MLP neurons of a small language model. Each row is named by its layer, matrix (gate and up: input weights) and neuron, and shows model dimensions 384-575. Each number is 500 + 50 x the weight over its row's rms, rounded and kept within 0 to 999. Numbers have three digits each. A neuron's up and down rows have the sign that makes its largest values positive.
Before each neuron's rows, "fires in" lists the words (lower case) most often at its 100 highest values on Wikipedia text that the model never trained on. A number after a token or word is its count.

fires in: "of" 67, "to" 13, "for" 7, "from" 4
L7.gate683:546556551458460510558503522473507432488582512476536505489566418428636526523449556532476472421582456633526531474573470531456461537441523498580474472461418548477563475590507465502533479539490459569500453543509508565425380429510497485477381514509513607549542501490528477545519563564483573574406519486473602527470426558527501555457515586450566593519454441509503497416436575537517518449555563518486555478539483454565484444464474437444467451598487502540533540531444481500457435431478453526533475599504557504528473461404545532472480577587494601564528508431451368491524458481423420547
L7.up683:533521502536467516535499497500525504476502546583538485436611547446498551442405490521504465556563466500502542457585570413443464465422497633458488472529485481445503447477565493607517514512500489568639438533432474482474443508516421433577523581468480586509561510495487629501434507454466522550450516464509501405482530540526596466419538526447534481558563564495477503430557580509488422460562469501501496510559526573625480502494499437456507408472544376531502463498503451511520557526495575474503475486450598574506384449620528521488543635512421530522509567530566489514511396505468451503

fires in: "before" 26, "after" 13, "would" 11, "eventually" 8, "thus" 6, "to" 4
L5.gate1006:476510594538401441515585522679437533519431459450491515506583573514547617473535482567552499477403526631492536476430539522543432589554526500489485516510451465523545500546417512487411487436622529565522486485507499457427422494530450537466548454526509483513562422495507549445492488413549541525559431455507508438571451559527522436459477495485508491547610459496404580571415493532570511496464520496499507527449574507515467469466553519502465539469534568467510592507496481459501499430479555492533510471519524486485550505482476433516522453525452482495532444350406475471492470502557507473
L5.up1006:543486540452482470454488533482453525509424531478491457560475487464515564498513518476494530474516488537465487461596494516547461426488472490565569483529480514483520478649498532545456455572529561569546492501466494622456469539510446517459495460509431527464444566528548511514478469545529528563427512451561558488518576508413418539469490525520528434600514549510460460410508527438521521518505512494432465500503522513575493535545445549474436443477402494430580610571524411532540357469533541525573494433568527504514520589550448466554515556500518503540581455452490472445445513595540483562

fires in: "the" 55
L8.gate707:489447545456491517591500504470518550496521554458456455540506467438435496456514523543395499452527495516497561514464526449567420493476467490457470471520499447510393620496474455483516497536473506498492447534507422430510531553549556457537513538480446524524508530512529532474593537571448502443554457524503479427476499498524501522475532546484506564499437454518505555488556544531454537471519427461520557472402585389507439488502478503558577478548533517505466519423539620554408447472523539528554555439545522495564489553515423447449512434517571531513536446441511447482492480447489529568
L8.up707:547548479544561411465447441471430494637469468511486525465552491468509432416469459452515495526495439502515467551540502489563488538396618536492446530527414537515484608499475473439532480607512491559580537501470580497507598487500424493482485493519500492473437471472434516530514534362521423521514486592601533512465492482496563514479555481504494501498503432475488522466496445521476526454561557578492494433521575447557494451543463535563432474488518466516552425433567590473452469476474467565473563477544468448552543507562503491580549516543555486430399504517452503432504508446470449560

fires in: "became" 26, "into" 23, "become" 15, "of" 11, "becomes" 9
L5.gate1308:446582517431590547554455470474511466555509476515524435428594434451553505518428508490459517477529600552448511522493466538604570473551539390476486572537478430608489555529463437457536577473580501575560477475589512557504422548477560430558461533539480584511536368505548432505437481476487581514430546388526512395503462572510555548550541432566557528528482484533472583524536458503516472474477492483527459423460539572461619500469530486549483395473445529570426481444558562554416540397565522429488488472392486500442533537530519523427472500417505586515490438483580563552574524453529531442
L5.up1308:485428556447546436371576518487437464567452518607510524452442480430536474494543592480500517499642480523558445481541502549504472484437524400462499587502512563484529622543500479490522414531468454564596447520458563517501528436458516371467414579512558517500509474582576536490446456578441428494464573497500440405457494579501573441481476534513500503509498383544563565465532470448430533448526558465485427556547559534533445477452421458531497494574540564505500571511536530491482406533549555444459503564435469544549539538459572460507555521568613526489441513609473525528523473456536506510

fires in: "of" 26, "for" 10, "in" 9, "to" 8
L8.gate884:452514520517440458507408557513441517469437515420553417421519437374501423475524554580572517534431486446543378588544554587398529496561455463493388506509563520552473469532520447510513434514466421532465499611456489470559432465447445504552546520422477434416472506459455497452479539524555507450428538443612453533459495525542554448506609483457515529536627446375502506615499484456565540518523515491474561540464485621429478460470560463441578489591468499429493547444476472492495563442447456445495458466477582453534460576519429572494456528555548484574491575535426553522478538540430422459
L8.up884:646478446570547507520513516549503349507417502405519528502539454600514560415446540506595529483500529445493468525558513474470500489473552515457552523507412485508499475510498438435440529490460524493422444546518487496549545521504594489480503386440492508492499470429563434509566481551566497510505479523462486533403518424538495513380434532515522577562503473451596533413441556473549533542433523462632509549506514516522560419460504516506488515573432591536405598477478549435485529539475574540570483481530450649568537428430514463508471503507467543512465499505544576539557467444491561467

fires in: "of" 28, "by" 21, "when" 11
L7.gate419:460491430480412555558459540497493547463475409518576427444431426420594621466428663498420472538430532440482524514503389436542543513532571546528473474582389378520513437593513394496467487505468537520528457428546482431489463609397528555531454481491459513461513459546471536536485472515440489477446425446513541557513505455380499464451505517440493498562556551607484503469494413438477502377518429478578466474553473442487518501418482454505542483456501559532553532336526473586615467508484497455547484433551532510505499515484542513587531489524504479597662458490562551508590503515413429423
L7.up419:507518529454502461515524520433512560466441389585645459501532482489509509508502458546564530517578427474435504498490487535462444516452481498427481521508524445534540604505551473571574434485491562521534457556488627414476497478490448536527452437623509594479547505463529535450522443534450528412579478490465404557420473548556491438492519454490525498494493561469517525498528531516516483548520493495498555493428449474593550506477461531454514503495512504466485471487442491466490604544593456494564493530507473594532506548442490539484457408443508525579526589500547533462553554487466502504

fires in: "of" 37, "following" 7, "follows" 6
L7.gate353:497538512541448546446450561593495562483479577547571496516517459408398441504471475443526389618451443549520637483522555524561543537436412515519511472501526396616502548538427456505438631497610557585542537495567515477438604442428498500527494519500448442443557493397462453538497468552370394453476549494515438483482547548491569509616569533511486573508444516482448448482496496464445499482446500479610557407511473447535531515470419542501589499473454519454507471427473552543544456552350485476506525499468443510543583416522455582514474505493515512599515488543493518522615536521470470478
L7.up353:558519447495492465487491462500476574488508474544462474534416539509513491549447534433593463547587536510536417476491543527438457497389425551554554494467500519480458589509451438511420508491530596552438516570475596506541465368494421399435520469544524583497518431530477531503513461364456519492507468531515538459607514482565487613588434598433477513442543497549560558519451559529485454412466456469434491469488523456518493484486483477540454538470526496545459550534563524531547478413503497586549396539404585558562413543530449442496521496531454469489505428558568509473425498491438506522

fires in: "and" 31, "of" 14, "for" 8, "citizenship" 4
L5.gate1268:493493635539339489437439515622510451379509644407526512544453432505486573483449468562501520444463490515493499501535540494358567462527540542449436514387530514465459484523484441487530472517457514549443474558480469517487545438493540534482469586562517424517503475523515511526541539488521526487500530527515306498429478463541539512499538524572470590426489487450481524435515352474616478522524534490488578534548418539497479414485500526417345458501576489468416557453486480538510620457488419457539478554503590509447491487462511496437460529502539515462409525496554493433479545568481548484
L5.up1268:520540524634520457553591532505435443581514589524598496524431508429508594480454527492458460595503506490530558477562568507471540444432426550559383493556501458546508498528547506565522496624494493480385468521531477497390541488486524536556464580518511467603464462590569512478517536435559558568493501543480568504435465483476526455479561505582506513492443524444496558414555544427600423519512477470556514568531499481564551510593583499491499546530467514506436514447470422523445486528414589536510609551557529534573515536538566541451514490484601480505589519529526529556467503435482503505

fires in: "in" 68, "at" 8
L8.gate506:492499496418530481545445469585549564498567488517437418539401575435518547424434463527404551435421461587517453539504433504477560575494534458450342498537382491433493582572537547385504466509516428533514469503426465498490511554462482497490505494592577516512497539485503530523441533527555497517418481490496444504556518410514505532463481578555515563518492519574542491470454440487538522448569356533493502423545492514568561512461511503502427437476489404533442533567567536436437536504445570507431490368499541453572565498473550489450485558529524467490514460442559551454456510480517579566
L8.up506:554446559441552467533473435480542518466561466484473481502545569424589603548446516557545486409507468479404463467547480491487451497505574512415479457591461482551423481569548458468518488489493488505438624423479499550489512503547533514421405512528538475495532534497472527408488455475511555462469527432527492546530454495453404537444539507475561500488582460484574577438430519438498589478524434417486422457477460491445466502522454515476462542505433388483552574424461502492491543502450467590564404473501468571592446594413528496454399398525521443509545533442483433478515522433580543610

fires in: "of" 75, "noddy" 4
L5.gate595:582478605437504524520488413464431536565531511473440423477495508578451420543466510495472484473515468473483527398509449456490472530483512529505559467445498390583452573524460493475483450574492505505474348483524560509514495561491557486485486546464557556500609450452421494447523421394430497440514396494546584430522544509491468547487501533399456566407416476495560490501422556512491512490535457413573507539427452447591567482473506497533566415482484494487492558513533513442596515555513559459349426442461463460527567486479487473519493479514485555610419460537483538503524553535486505435
L5.up595:540474598462484498545429478593471502466523461459524407417490488501437465527546454438605533497504502404487510511512520521522567560409424492540604456437589536541488571527573431521451534558629411473452516571426485566417520512505464424512560556450491499556553550486540461459500572354470567463497486550551541495568505548483546544532585557468570491465544526487450507455415494522412524567437440534459443489433459506484510528507446521468572503558503413498428518538566474378521519451496498603490500528569499524463497576525440505559500504472433552592633518545390445498461452545564498502

fires in: "to" 53, "would" 6, "whilst" 6, "successfully" 5
L5.gate1570:581577450490575543500520389558521483555447472569501561485497495559500474573439544526484475508532541494511565474474514577505435558520545469529444501540552566457509474495471576492431549569482434582564476513449454511569564432435506484435519601494471510519468452561545507363408548532516450474461455565475483426499465409514472535529514522518489489550382508493465532529460526403555533502443466434570526520448468416573437521517545453475492391459430406549411521458555444491452550502500495497529444386547587481551527489594501511518452435548478522468489549472483469523463433452595496598
L5.up1570:558430441534548545377465522551513437464451490577523496409576527382466430478620473478448573513472544565440475511500493511479495437564527427469477519505485422524427550560415496526488422475460498456598467612544490554431432525445435441512457456468472505543432548485562446538493533565470558590499442436421556496520458439494386526531400568375524505497554446532475455483613512436466539582463530480536518552486512488608431532349502458470473461451478515513551466512469480631483453584541538482443449461430507540514504527528541410476473513589484505386474484466596466498552423592525505480

fires in: "for" 19, "in" 18, "at" 14, "atmosphere" 4
L5.gate424:522562433431468395470559406514499580493566492378558512446351548616496459480525385439495456493496523615440512461574502553617588478527489512359417521446497468494407465516549477468453494553501347483448448427498515533498475457356438531419371526491467530635511453444512465479456581505478517495493588574411542528497578506452538484516446516547544488520479505400475588452520451507518540540487499501524449531522497510514490482444547549425472535525507460459441561477477581487530532532488556479532529546513457511481559501563444512475444428485448485518549521482474503556497501502429438561
L5.up424:508523522507503431429352485446400572499483447545346502409451460598519510439478462495518435442518527507483453446500438495582425564508492593539464444454387483589492505577487368493495517486502466410512522470531462485440489448449505613482537550479512401470478498473496427498427506438520480450494546392492442575523520512440525517543491478540564492495483516503509511434494472490437501583472488402508496595542502565509478501428498453508497466437478501449466612478550542487416545508473680510413465506601533504474498397555536480453509555475410487567582511447465419557526475468481447425

fires in: "in" 18, "for" 13, "of" 10, "s" 9
L7.gate1400:450494600410393453485448531522507448504362548501568507526341541452485413506567465576535441539522505539460528495454554552546463589444542499457450565532481489489563564499465459563462450533498461504515447506430558492508532474504458484589489423423474598453550436469548526500568484546540475425520539501471485506564483499397444502414561480463444513542534508478428480494478533472521478582503444541518372465497421522511498475545496517378558484508571531451466487459558470530566573446485449466653442436500631452536468482572515561514453524537503562535447482465529421478523581538470506462
L7.up1400:460567544521411503516505522566479524559507476456486410507358478508488563476574493553528505442397535539502479386458487618552558517540483539498494547543511418551491481368496462472522544462511413701564437533535578482490487489460517597475513470542527515476522488506427525413512415482423514454540432465440563464490539440557440485433479549486463443573502448506519511524433540427447545482438575472509528377476569491457572552585608456507584518581541569546474426517467505553524510547453536470428422515572507562557560474534438518491470467563539492438604548497467464569483448486496451568

fires in: "the" 41, "new" 11, "own" 5, "based" 4
L7.gate77:603437510571491571425531518400475504513481455507481593501569460477510501438542567526450471469457528520474588531607431550493588487544472463468435531545529421434494555491566497499519483564505480465463407507443402529618524420459593539463507451449491547554494546618460536494499499500464356533560457475522516472559545315534487481421544546478559439480624479575450443452529483482532435586501539472551608545510383576458501474415437460523545475593411531463568626510564568471472515493470471476570554391497489519468522488466495500490408511530513520529595474480568426551516518474459535463
L7.up77:463580427526505508523519485472398513499486436606469555542488517461534537453578516497507594548524520445509449532574468432498503485503545538462485365519559512504491490452459539463615445544490529511470452505503501575469557505433452562536415493498482472548482517474398515554542393484554429530406396532548538535455408521461537539454469507471495532556541519556414563477511512454580473586485496481503472515454566414456468507447442560574485522554437614591495441582542528549542429429447484547439497470587492440534433495362576502420529426450535522405483470477533507487480501456475578412

fires in: "in" 41, "on" 14, "to" 9, "of" 7, "into" 5, "from" 5
L8.gate627:489526496444389427470416507643538480521495443536483564509490532419434472532539485495478477583480352528513459541513483546505481489438389482474434487422428501458506505498489513524476444422565487547498468481307528533472539467428526479505433458521511509449525536496551484507465508551502534526405517386452489458440551511529614453511447458461449518498550516487450450480513442472485459467439524507363518532523548495497615461343504531437549463544507476557499526526529521611469502471520534422537458433512582565471646420554530478546531507538544465529454470443526596506555473588567506578
L8.up627:516517443523481545473470439435473440496557518487489488435512468432501478454556562464476524544519541456467536510527585597401491553403500508413488441550508477511457493505492434489484474464493485477491478455455485466474488491501443450483521442546518555567498433562546456505545477591521411486508552513455447422525521428553466549423594538565531430439548519493412473439515509499501588499477476465455439451525523507510548399513496473484554497609478506511486519463525469538468512511590560475544509471500511583472554510480497508507582428464454462438469522461474539490556564521567546549